python train.py --num_hidden_layers=9 --hidden_size=320 --num_attention_heads=10 --num_key_value_heads=1 --head_dim=32 --intermediate_size=1280 --vocab_size=8192 --hidden_act="gelu" --norm="layernorm" --norm_place="pre" --norm_eps=1e-05 --positions="rope" --rope_theta=26300.0 --rope_fraction=1.0 --qk_norm=true --attn_scale=0.177 --bias="none" --tie_word_embeddings=true --parallel_block=true --init="uniform" --init_std_qkv=0.029 --init_std_o=0.0 --init_std_up=0.029 --init_std_down=0.0 --optimizer="muon_variant" --learning_rate=0.00803 --lr_mult_o=1.36 --lr_mult_down=1.5 --lr_head=0.00561 --max_grad_norm=0.5 --warmup_steps=0 --schedule="wsd" --decay_fraction=0.921 --decay_shape="sqrt" --final_lr_fraction=0.1 --batch_tokens=32768 --max_seq_len=1024 --doc_mask=false --train_tokens=466200000 --max_steps=14228 --dataset="wikipedia_en"
MLP neurons of a small language model. Each row is named by its layer, matrix (up: input weights) and neuron, and shows model dimensions 0-159. Each number is 128 + 32 x the weight over its row's rms, rounded and kept within 0 to 255. Numbers have three digits each.
A block is one neuron, or neurons of one layer that tend to fire together. After each block is what it responds to, as a language model described it from the Wikipedia text at the highest values.

L4.up474:101140115105127148158076144103074127057129124146110131134110169137074079179112150122150097127180133131162181120107117118148123127102113117145149127098138111129080145132144155122111125124088087117109108120164147176201124124099142146111134160122145064141136124085128165113108076127185171163137134120080102145161156078157169141143122133141164154056130166135154148124094106083181071086059132141112133104131129165131093113173155136162104176119111032144139109153063080139156143140182160
L4.up496:120094174162104134114147114146074177076122106204020086141049148127104156136095132130144194128170128087124108112145064120181158124068037113160122174126108115176092136132138078125139116119082067101103183125118178115156096161157159076163114096134151110138156117150166112120156128164160115077104146131090130090110122177130124126081187103115121074121137182146165185103069103206120140178145183116121147120126122121129140086094109121090126149172103088123171124114170124119117130160118082
L4.up670:127128076143089185148062154177115160087097163094153187132146073083076102106128086131122142119138130124181115103157171116135130142131095159185124183133140139161127123125093076141168156131134177144172095078132134150107106138173144138098114087143105111139088089136129193145133150144145136099127136086135132167151115122122146086125126118137139090077093155082153178106156169161139164075179127143086105153092175128159132103086106099092133131126137142177203140176155147109132155106166078
L4.up904:133110155128110157158098093152141140086134126134122122128102229175162147097117132105105073148132125125152165108153126125161093105117167152098155148145138139138159113135092133108120178107155128155111103103111163065118103114135174146097093107120137168192086095124133147076223108107134131097131161096080140111105101119069093166142083113147196121076167117145190134134105165093135111160105143134130154102098151135154173059091126108088172153156139144146076107144037180059145139144130089
L4.up980:081116144144164166115135087126097133122158137104103145152162221081149084139183064114090112164073073163117146099129116090165150115112092222123103123116101110186143179138129116092080071112156201143167140131115138128080132091155191157103128124129134194141152085124180142102145095145147137125172146134130096162080107138131095178110181142114131087148128130140124177097059086128140114132146151231116103172135140036135088121120094175088114146157146133152107156066129139087084173178154103
L4.up1066:141100108125123129161108182119139134159159090099150116083177163132082128097149089181098104136130131130185160127135161137131161082101087048128109106114130170126075136103139118110104132139143145144155148114158190113123152159171106141080130062141087099103088189134125113136154100173135162137169147122099140122130146106186122134147194127097115106137102171148146086145126134103187178131116123107067078153129134132122088070118105086166094155163156105174155145097077129118125169178136117
L4.up1181:085150129088176103121125194127110121098126158143136147082124124178083106066208087112165124122068059156114172107083154097091108130153159122105138112074161161139092171141174094071125154200149185117146141094124074146094096137141191177125183082136087191098121135148147142108132135136153070130174156087146152154110127118072157195098159091128155116103094125164128128163132090131133087093132153161123188105101163149100133133069122183152081109139111114128130113148049152134196160126077091
L4.up1260:110060050137126136112153124117128110100103104150116072156130176140164094144180152139154154147207127113125132141181048115154160130055165170114088120100130162121142189133067173108097122131162138116187137070115181206118105153140079088121142127177158134105149088136159155082148223147103110101164101152146125142128098097155122161146163058066110058071088098097131136105174086140162162150084130201114088123094146083104069115169134111107096184109186160115193111107143125112152146134113133
Contraction endings. Mainly contraction endings right after an apostrophe (I'll, they're, couldn't); more weakly, closing pieces of split words (easi-ly, Likew-ise) and short function words (to, of, not).

L3.up190:147047111143146144176098104173180077098136133162105159109078102136104088102137095068174147074135101141089127174187117134119216132078135088113077146163121190120145164121061103180152182095123139169189084127206147139118097124116141087107141128164121186195218146174127092173129158153150138054117147101101135128103178157126115162116150165082129139098097117141110156103120148102156122126056170115104245147145183109153149079120130108107136125078113106143192161136145102159114132194075114
L3.up625:130164118093139169182177056151119086162116160073183145106094151142074061098100140123141180133124185101079171118134084100085173097111146059092078145157108094100124187107136137147164159112138119150214113092126113112107140121140139167122184163111117126104096129103098070113119106055140157128173131170102142134084159111146131130131181164168094098147090183108193162144189124137143132116079144138144143154155109128108144118102137147110146150184099146160110145157136122104092055121178150
L3.up674:133083172135127131140145178070161236140139131119058112119115079117098106124137162094122114098086115167152129114102175177105202113102167138140157193096135075156093138146114176100115084132108194117167132141127157100170103117177158112099129115138166128168081086114191111072080108125033135141140089071128209135072206187193092137115109119160173171102149117151126130142109144096083100160134145109096161138118131135114116118110139101148106091106127151112080149164096140131206140135156182
L3.up1063:092150093167135145090116110073124134169182104184107204108053133075113096116131112123185163125099205113109146098099139145127117088128162126107136161157102123151160149120109169056146173144112152133125169113194172140101133140088168092134075124182088181127159120148094067105143152120154176070157150153142064137184123127137148111070155076178127172116135116131126137105118156183147161143107170042092160145125105154146093082105105128115124104102147165081166085130146082149155146142120065
Pre-verb infinitive/modal slot. Words right before a bare verb, mostly infinitive "to" after unable, able, need, continued, plus modals would, can, must, will and "not".

L4.up63:094145150143132150159090209136162103132083072136149090126110072111122085141158100139111096151119118149131131147115095164128068105242134162050078130058113138116111155148128085078138151201097173128172166127161147135113147122186147093166101165157146116159121117119099190101141126156121179162135080119115172095099166158144130082148098068181132134127093135136128140142121142099107121114119121157173151141143095157102147082120124041136178132068091154113178116132124064123148165151133151
L4.up132:105153105055129195067174154128138121135112138117137179160103049194129134105076114089129116180151131128212166111135090142089143148084080140174058104120140152144157163158128168192133158162100134131064190098128152140111144134126116159147123106101157101129097188173160177103160109121118125081128115100132141125150112164125129095142116146177181159109136126164128172127127186109112163122113179092118089121148139159105170129169100111147146157138104177108124146120084125102138140147221073
L4.up735:215132158089103102110143167106151126108127110128136129125061123130121092154077123136067056087101152102125118093120188134091139149161093134127127114094159131154126212137146119134147135123135116127136177060139119121118105113083147170118083124103203119175091123128141166081170196098146164092099111108158146114074159187142171117155157116189092117164157120152122150143115151099118094117135073117106125112172133133125080083145146161139147178115177130151137151091137086088128177175119116
L4.up745:171141101154110127102152125069138157181127090082137111117128162109134137192162126124181162123105145146166130118117140100098153127117158092104086085145155188160131106144143186054141147117099145131089116175144101168135167124160146121151121131132146069113110119116136153144096161151161094178105086149141099169133067036146175096088126093123096154111133162129102121146116129128055154144158122159128108134108075127080146114156130184103177122131089127135130120071123119122177070131124078
L4.up769:088102071107128126073052194072096130137134129141146176122059091152155106131086141133090120111061167077161113068137188129108115135120105172156133093123140091145161109121126137143149137210136082135117153101116083156068152118156164131172097133133129146103049114090147147113139172123136157126117098165161154107101144163153132178120162120096080148142169145139136182134114103101117075079107153069114107134101135146122126129146108136119141168137139114083125146141075073156082137156164126
L4.up886:115174176183124143116111093173156125088154116100169110113147170180114158199142122085126148063147136129108194124108144062163144108110141148170058126110133139111162169125118069099096067118105110108107082120161109103112123126155165134126068162144143146157074146086152133127075144071087114185137128099147158098108128112133078128169195092104187145126190139161121112128196170102092124143143115109149151144128097096165128104158078101143138144098143091128128128201158116083088185125144138
L4.up971:206131126103162105128102072119171137126177113127146131046136108161142167127119111103123157100065139139129168127113110215206081141128125149137153097092188121104165127128106085081120129097101118162089096160125141130108128117137074106115124105104123168127123138132127174147094154077125159060145099109170149118112160133150160109077114146148099189085089146122169161071144164100102139132146196096138132150052180166143134125156120151160095165098134118179154081188035161171062149118092133
L4.up1038:128145173176097137135087128145085152135072098200183136129135158197170105140168073119176140168125067119172084134131150136105138131084133122135039210107090132197091121162117095155156164139112165130074153125145142111169144119149070123160132161139062145170076142135186126111159176131189195159147101151125108132167127120151096114111145162087130136080159199164148149084114125127133112118117095148108069086117148124101088146176107113153122104130107086117144087127112188122125068134087114
List item separators. Commas, semicolons and line breaks that close one item in a list and lead to the next, e.g. bulleted "See also" lines, the comma before a final "and", and commas between names.

L6.up288:156112147135125108099095084168131085131156156081050119119135130114037179141099199107128136129189147107124127145142107098131179082143084159107151132124123187088164139099106157093096106086131168113122122144151094101097114118109142073204090136171129123126119160115088140100146090048215130140137133170102173099126129132147135170163127149117146144136134144166207180101132136190152144103162207104124151150088097062125168144132074196055125131083147134122115176120112098083133123149138092
L6.up568:082080156081119154163129104094101088091158167154096154112099137159125161082115135110122115119135108115174198123132076118165091118061153138085146127105126155115172141103094088137150073175110154133163152130126125107119067148049132136099160113087116195158162088075166139104188125182173144102077143155100139120149115124114112109091161149136089125080119115124165206095134113147110090134166107148142105141185147097172144091172115171064125119115142132124138091135115113128123144061146084
Pre-verb infinitive markers. Function words right before a following verb, mostly infinitival to after verbs of requiring, allowing or wanting, plus from, not, with (allows players to, prohibited from, tasked with).

L3.up57:191100190126210153127116128168206120164120123068113134125158158114133155118078093107157164125151137137117156101178193098067115083171086128158110128160121106115107145149111132080106099197154154109177141156164143150082132144150119151124053126063097150127145152156134147120135150162083125139126100176142134107067045125116081111075141121125145128115105134143142094103121184166059159111114159117128111133136168182124113003145157137143114101097116119046107061215143175118177060148138135
L3.up380:160080167134193126128132097159126092121079140109135064037087146145130129173181155072133130114134191167137076142151145185120127127169177125162101147100136171163138158104183099063108137133088108147114164167172144141131113147145096127181108161122096156205183171152162094143089158131091139184097168127111154114169148112199137109130160144074118079107131097108153113115113134166110133145136143111108110099126155191152070159104083089134115166121161108145124097098097132113118140139123158
L3.up525:122145134132118161065104157131176116039146203098124087128078111192135092126157167102159164147105166146192101135139169150129094148138173098183101188132168154087119186175158096107145086068122149168071121097111172120108120197160107157110144177123164170160119075162107091129150157117161160136114202090111112093128092119145162178104131210145042134119175151159186136155107127084086124201108125110138119082065120105132101132084112107098118169131126143081142136103181164141106151142167148
L3.up832:072110097149164108089148181163106068130109112131126116143133172083109127094148122127110113145150159147183177118135132157070185136102119203134142106110141183147152084150158124130153165163111100187096134115077175104178147170118149154145120125149144195128119116140187091109089147145205191165127124183133178167143129173121119067130163153130133169073099204129176116143142149139080119130123110118117133059134185136110091150132091118150131138086142085125137170102123058168091115130098128
List item line breaks. Line breaks ending one dash-bulleted list entry before the next, e.g. after species, cast roles or references; also heading "=" signs.

L6.up541:126126106147098161132130126156151124082107124110084107147092155073187163137087092122121154077117104093111117151206091105088165143163146102139127162138134120127114089134090118106125144145118176164140107177047120103169084095130130103191147112127177177084153166178155085110136114072087188102140156096110125073088090138174145135174182094185147144137114131112112135098094123094153112142134118125108130164104103112164101119145173118108143186120081168090169135130086183059159116163152140
L6.up1140:151111098126168115204132054186184115156129089139169127107127085130059124085088136131137113102131103092136155133098075110132159184135128152132089108167051118140166063122141090064160083106114161160151102156101095131178139116143154105166107133137117062149169145094134172122121167147156138145201077178107156076139076104185171163181158185169182114122135174094081103170128119190128172122105171089140140128064125126131131145093104145071143151164076138119141182153147229108126052146167121
Country-list separators. Commas, "and", and "the" between items in lists of countries or regions, e.g. "Bolivia, Colombia, Ecuador, and Peru", "Brazil, Canada, Mexico,".